{
  "qk_norm": true,
  "grad_clip": 0.5,
  "warmup_steps": 248,
  "batch_tokens": [65536, 131072, 196608],
  "doc_mask": true
}
MLP neurons of a small language model. Each row is named by its layer, matrix (up: input weights; down: output weights) and neuron, and shows model dimensions 224-415. Each number is 128 + 24 x the weight over its row's rms, rounded and kept within 0 to 255. Numbers have three digits each.
After each neuron's rows, "fires in" lists the words (lower case) most often at its 100 highest values on Wikipedia text that the model never trained on. A number after a token or word is its count.

L2.up99:093150115114155127118096165147078119113163127166151143134136093125153150139164145141138120150107100105147145126112105149091144115102149125131146148120100173142136079136125173140089054165093162101137100125118111144127167164102108149083120093118104137102162144110117135152095136147157115146148184150112138152140121151131128127147087122134103125110134118148120181134154097105136160149143126076138110035144114180119081138084108116119134134123131134123122182127162138133139122122147148150119133122102161115146159134161115138143110166149120154092134174147129170142138157142141104135
L2.down99:165071180082107122167120141150124147169154148092098066142101080131091149096111134105108095161169167179175176132122095114147128136143168126096128127149188100109132142151163122075103150119105114132110153135130133094122119101140156118145132147131123120158118107134106053143115142119139142136139132158123133104146134129095134146162144110168121135147111111137121104125155165181136128129104115146169123144104124109152105110169134085114128145165142112112135114130171093098117154156112123103061094154116122112086141147104090129131117122162111105147081139125133127157137170113140161118
fires in: "during" 39, "describing" 5, "for" 5, "bofedales" 4, "described" 4

L2.up1609:095140138116150132151147101118134113112139108149142195131107133100164150122126125142157155171120115124155141138133149132132140112093126130106140105159134180131098107113140139090178151131145130143097127049126153161112147179135111146123180174157084115110141147123129158106130144178118167120081128149111113125122102126083107090099150122114107150142119117157120142150104138134141119142132075102088104157139118137136153126144156145136140097126143159135138174128126116124138119116130059136107152143151160127140161168090114172077097090097131094147129142158174156151090139188161151115
L2.down1609:094159113153112126117126111089174147151072130144166146154141110119122181126120109133112114109142142127065104102138140130152116118152139135161141138142144124118133148144173101120134121123131106115122118130141145115147105117103057115096118116134109133125123105097184104150114107117168124107127134155072108096125116153123142143140137089157135130115172137115101126122146101147110180160100151183075113078099131134172165121119137118133096112153113134159131091099097098121121093154129143129102131131143090131101126129139116137145064185136117090111091119173103089127124086094133140124
fires in: "not" 23, "only" 18, "even" 6, "except" 5, "also" 4, "there" 4

L2.up780:123155096132146110123138112181113132091140103186101146113103170102120111121148140130085174135098115102168130140109148095105155113121111127118114151169105101151115103137123115142151135151107107091100109098128163162127138128175111144093136116172122115156159108088052147111125134136137160142068065164135111128107098147112135113171168108144135145144132119144178083103124153140096129151153118126156145097162157158163130160086118153145159146115156157118148111146155134157139108140132117110122112138147131141112114130127119143093136144141097139125114168148126167120132180125150131152
L2.down780:097142211137148102130176087138138113174131138118126153153133108124118133100105119110109115167093125142140094129128124107122123171126084102160088106132120142094121130108155111101158122148093105074151128174118130120118137142126134135175117152118168140103119122118130122106129096140097139118175182122165151134140151171108139115104125074111139115124098142150106142154138123140156083124131115145119140138095104138147162086155075115135136141129120140112120118109122127125123136134183133149152177112124092099086181184099121105109136126136141152129083111112140101113150147090105067145
fires in: "2010" 15, "2025" 9, "2023" 9, "2020" 9, "2021" 9, "modern" 4

L2.up2017:106148108151134135117108134102059157165083076143157143142122155123139120165116160119152139139083162111153124108114141140125126115081103130154153106148131140126096127130102160128124114118144161107133129093123065149113162161124146125096139110188115139152126146143090142118087120184147137099111148140164149134153106158150137099100146146103122128152093104139148083141116146146081123106137117140188120125107124126120133100125107170123126108130092159156123140119128176163133122102154119155115114113131114139131153135117145157113160102171126083144140143099172112149102143143183132068
L2.down2017:126149090112068134124119099150117114132106123141101127133078116157141132110126141117129144109155141137098152090105166128145125125161164099129176108107138129117120092143186135139129114108122130106104129146170119142160129091129122137140159090114126138111127134134097105101121090099128143095099092186125138144173118099124099120150135132145158146097119095100136106126130146077091127149178129111089147143121126120137129114137142129126109130109104155094155127096141152087127130137166106112145146113138137107094146131124120117142116171151151170149150137127145122154131070116103126130
fires in: "new" 20, "now" 12, "known" 6, "former" 6, "current" 5, "founding" 5

L6.up310:117116149115162155099105104077139122142081155146101129143126155140107106176124087137181124129141146154147122131142144121150123121101149121162115112163144115089135118133134153199148085157094132147106144112111120140112070110164151070105126107157127144118119105121145160189136102116079090120130162114143134139147140125105127152117147128143094129130071136117131111127116098144139190109056134138174156130104107113168123080157083131096091113107125114124134129162151125091124118143121146157143125118128124156089124106149116132138148121166115113140130138089136156097136152139117111155
L6.down310:104139133160132141129117149135142145116153152078130093120137138133165133080146118134137124096109119092145116135135170133120123171129099137117167087182162117163162150095110169114172160083095159120168095113136114111106119127096091116151126149140126122123167120158162131119120143116150126085176141135130163169108131162089130113100060137109117128093103118122100139145092109113154144127098091103102128068096104109172114139122143119115157139099142130119101151128129117127112102099139116144138149118142097112096128117124142095130130118151121156103142105114096157111128118073116087149
fires in: "al" 14, "of" 12, "anti" 8, "off" 8, "near" 5, "along" 4

L6.up656:157119116120122131115108134155121105093091143115142131126130128153125096119157126134150077130133131144098134128128127108129090112116133151138162107125090149142131094133173164130134135152140114140090115152112105167117145082157155154130089110130154098143138156115141124127145142100174154120108146136124152137140110115164126129087120135127083121104141170125115102135150116141130131145085080102143110094104130133156123134043119135129160147119125103128124135128106115087133147136105140136110112135128149134124140138092141128125146104169157158111132143123132130117144135121142161156
L6.down656:122112092090124143141123148107096102090127118138151100133125124165080134086157117133116148150079070108143098130136138136130125165024158163144159145163150111136113092132119129103133137106156121120117123140130143225096123141120152149105136120110127119108115161146157136145107133138122139115118150154133095110159089095175094117132119104119094144169147155180092112141147161126138152107111144103109147086140132112150115157148103116096137120132140113158121161171136138160124116100099115121165101167097123112131117106123130142128155109105103095159141131168199079123104155105108090093
fires in: "very" 15, "known" 11, "designed" 11, "more" 9, "www" 8

L2.up1591:110122137113116121102147086131124142145126114147142119125138101141127137159110151132158159130147165107149152139108141128200085119098097164134117078140128145101095103145128154140128119121119184141128101113117115143095159162115109112118166106134123120145129126181133159094134123128102134096142148157119150144168116114120115112154167146143153153154082111140159109124101147101131155147109138158155108124099141095167127133128126164150125129126168138117138146169120177105132104062113094101138104102123138098133115133151142168133132118170097127147133147146096120196135110137141107066
L2.down1591:168135146152122129099109153093134150168138101084096067146174131100107154120145067153164123143145119170109172093126117124124155165114128119171141121102154076154126098120140155123165140134183121108131140156078160086080108120197185093140135159081141115130128121135150116125106141137132121135074105114155124107124081132135154114118156168137122092076142123094137105138123113121134104116137142070067132117144102175072167142140127140123142087149116152139122121160125125131116113140140137140096162150112120171147124142128156126132192115146108134129094134130173120051121132123149153153
fires in: "museum" 22, "college" 8, "church" 8, "daughter" 7, "children" 6, "hall" 5

L2.up1510:136137106135112125135171083098139108145139067135169164120107170143128111126137104137128115150123185141143132105108145105120126117110176116128140121123118141119126119165129188170146144190151110112132128129108135158109154146126157147108147175119110129083129113141115180169120130138143086107131092107122077113158139136118114154148148111103111142136138123149101138136094138101122131171090087117170113126134183182135127106127168185140177117124153108130128104155102163095133139169159118117106148140144120117137135091078107152126163099128127130109106158128113157160126122180163085109
L2.down1510:128098126136125116145129160111150123133124107154106156119129118111152172102112111125141172142166143091104169141117124154149129122109169153106117152114089089142136097123086114138102164113144128118115157107143122099120115136164117154127127124098128067122141149120114126125118135142131120136124115132175142148127104144087148134172079111125142097130146112124098146133155168142132120138166153149140146097095116132162113135125122113159137123119157120125103138127093161188124097122139075141100121119145090127130173168118097121116103126147135118101122078145165152142142156097133114108
fires in: "years" 32, "days" 10, "times" 6, "months" 6, "people" 4, "year" 4

L2.up49:167111138128104132145148136091132141128137127118111162107169180152132117135119127138126167123084143131137094116134154125131105129083115100157112131149119139148119142148157152151116196150045122143143130080111152179131141106136146133157147118132138099128109100171101161121132136139158163117116141090163145153140126117157115131073124151115126172136132125119142101133147107115083149139096089152186134120124102176096134130128140136118129102143129098153092132159135115103117136139182109155142144152185120109092102126156135165132157103166136082120131112094101146099116139171153149128
L2.down49:163124138096116141142139158133131099186152149110057151129142105106171166118120106123109116113118129161148088131124122142109150148127160122123142133113137132121151158148150095117125109133148109117141128125180084147155135116148098103173141094089141139160085118102108188106152122139113086086139107134144125130167163135103165079141107112129139142096113127132176127127091156093096125082162150119126126121162177124130146127130172120116140089167151127152121109177118126123145139172112154106088129113104176144096160096127149091119137104107125075132139141154122125116129172133089125098
fires in: "its" 28, "new" 22, "live" 10, "deep" 5, "together" 4

L2.up514:140127137130141114078118105167055143126123121132128125128165120117133152172072136140142098132172123118150171123084145125124110118091118116135129138155126166120144093130150124120116141123112185117151135112111155162101138147105117116113127135103108146167125156129133153163090119125097123095130174131159155154134140148099178132152138146196150158147095159124100123125127129117112110132130089122093127133129122116126128076108131119125117096123159119135149143142117128099122115086164131135144110103131124110166167157096111184115116106137108147112109130101104120162141108130125103076
L2.down514:088133125158149099133124179130139170167154082132088100118099139114109147132126133136098168155118162145106080139140133115123127211123142144108159118165130137109095163150169148134132133111135103075165179096095125120170149066130132122161115200136130105142129099055100140116138083104141133130136121111081064114106092187137134156142127112115149139078121101130117106176158131135096119129113145123149135138124149145119123131137126151124137131160121180126096145094114133093107120143142128127138130161116108181129095140128106139143108144134143118115129123162103108121169098081084134150
fires in: "as" 37, "professor" 10, "director" 6, "honors" 4, "appointed" 4, "writer" 4

L6.up1821:115151161118115156119124109085135096140129140139157152102088118163120122125106117148121124146166118155100125163069111146169127111115115088109133145126100173133121155127117182158088134188157179119131115147136147151100093139130180103090148139106140119126108149169143084146124140088114084072112162124092134130081147106136095132117128163143122152149141144146084114139117183152127081183139108181132098144147096095162102131115120091124112113135142137204087114132131162161130067131096095126131155132137138122154165137131129125111126088119107115111152166143090150133133101137148160104
L6.down1821:179112169136113142112131117102117170134113114122125144110068106078130112107109054126102133154113086127074166097107163181132159068112105115116149144109129110119143108091149131113112099119141138119150071094149120151117131112131172150139138147156146113110114116146086133101132159158123133091112094148106126118103124135155118102092081132108122121153121129112123129136124138092098135110163138143118139178136169141148133147082121127138124126125121154150105136136140116115128123103110136146132168140143069141145154128135104129116134137108084160100131118158111147111088140129146116093
fires in: "one" 58, "each" 21, "1" 8, "a" 5

L6.up534:123157113124138116098119150125121132158094145125132115080154131139144148103109099079107142152106155133186145105167152163150102121085122164154153092151140136176121094117118102144160163102134130155143087073121146155112135150152116138099171189185160120131141128162096143119162136175120131099145141094142154136118147109121139155110058145127145118127119150111124148144074130138152166143143122100127144097087166135120142122155118144153099124141087108156122113117123129135124146106154146117124096147144084127121115208073101143164141098153154096166178138103124111150114109149161133107
L6.down534:139134077147131102105135135164159082125122125130130146111091098128166097114126164112138157139173155124136067117109087107149110083137119120152117139166080129129100153068134112105149108105153099148126125135133140128116123112154109155140124111119125105098124163103166135138135137129146123161099105129098098147124121159117139173148091103134146140096150135104112127150134129124106097140151154124085135096159118109135129098160175136136126071145148104100096110156132113106162106157129074090120136132119099128099103133094117099101098164082112123099134150130112178128116107163136090138
fires in: "there" 19, "this" 15, "however" 9, "first" 8, "other" 7, "also" 6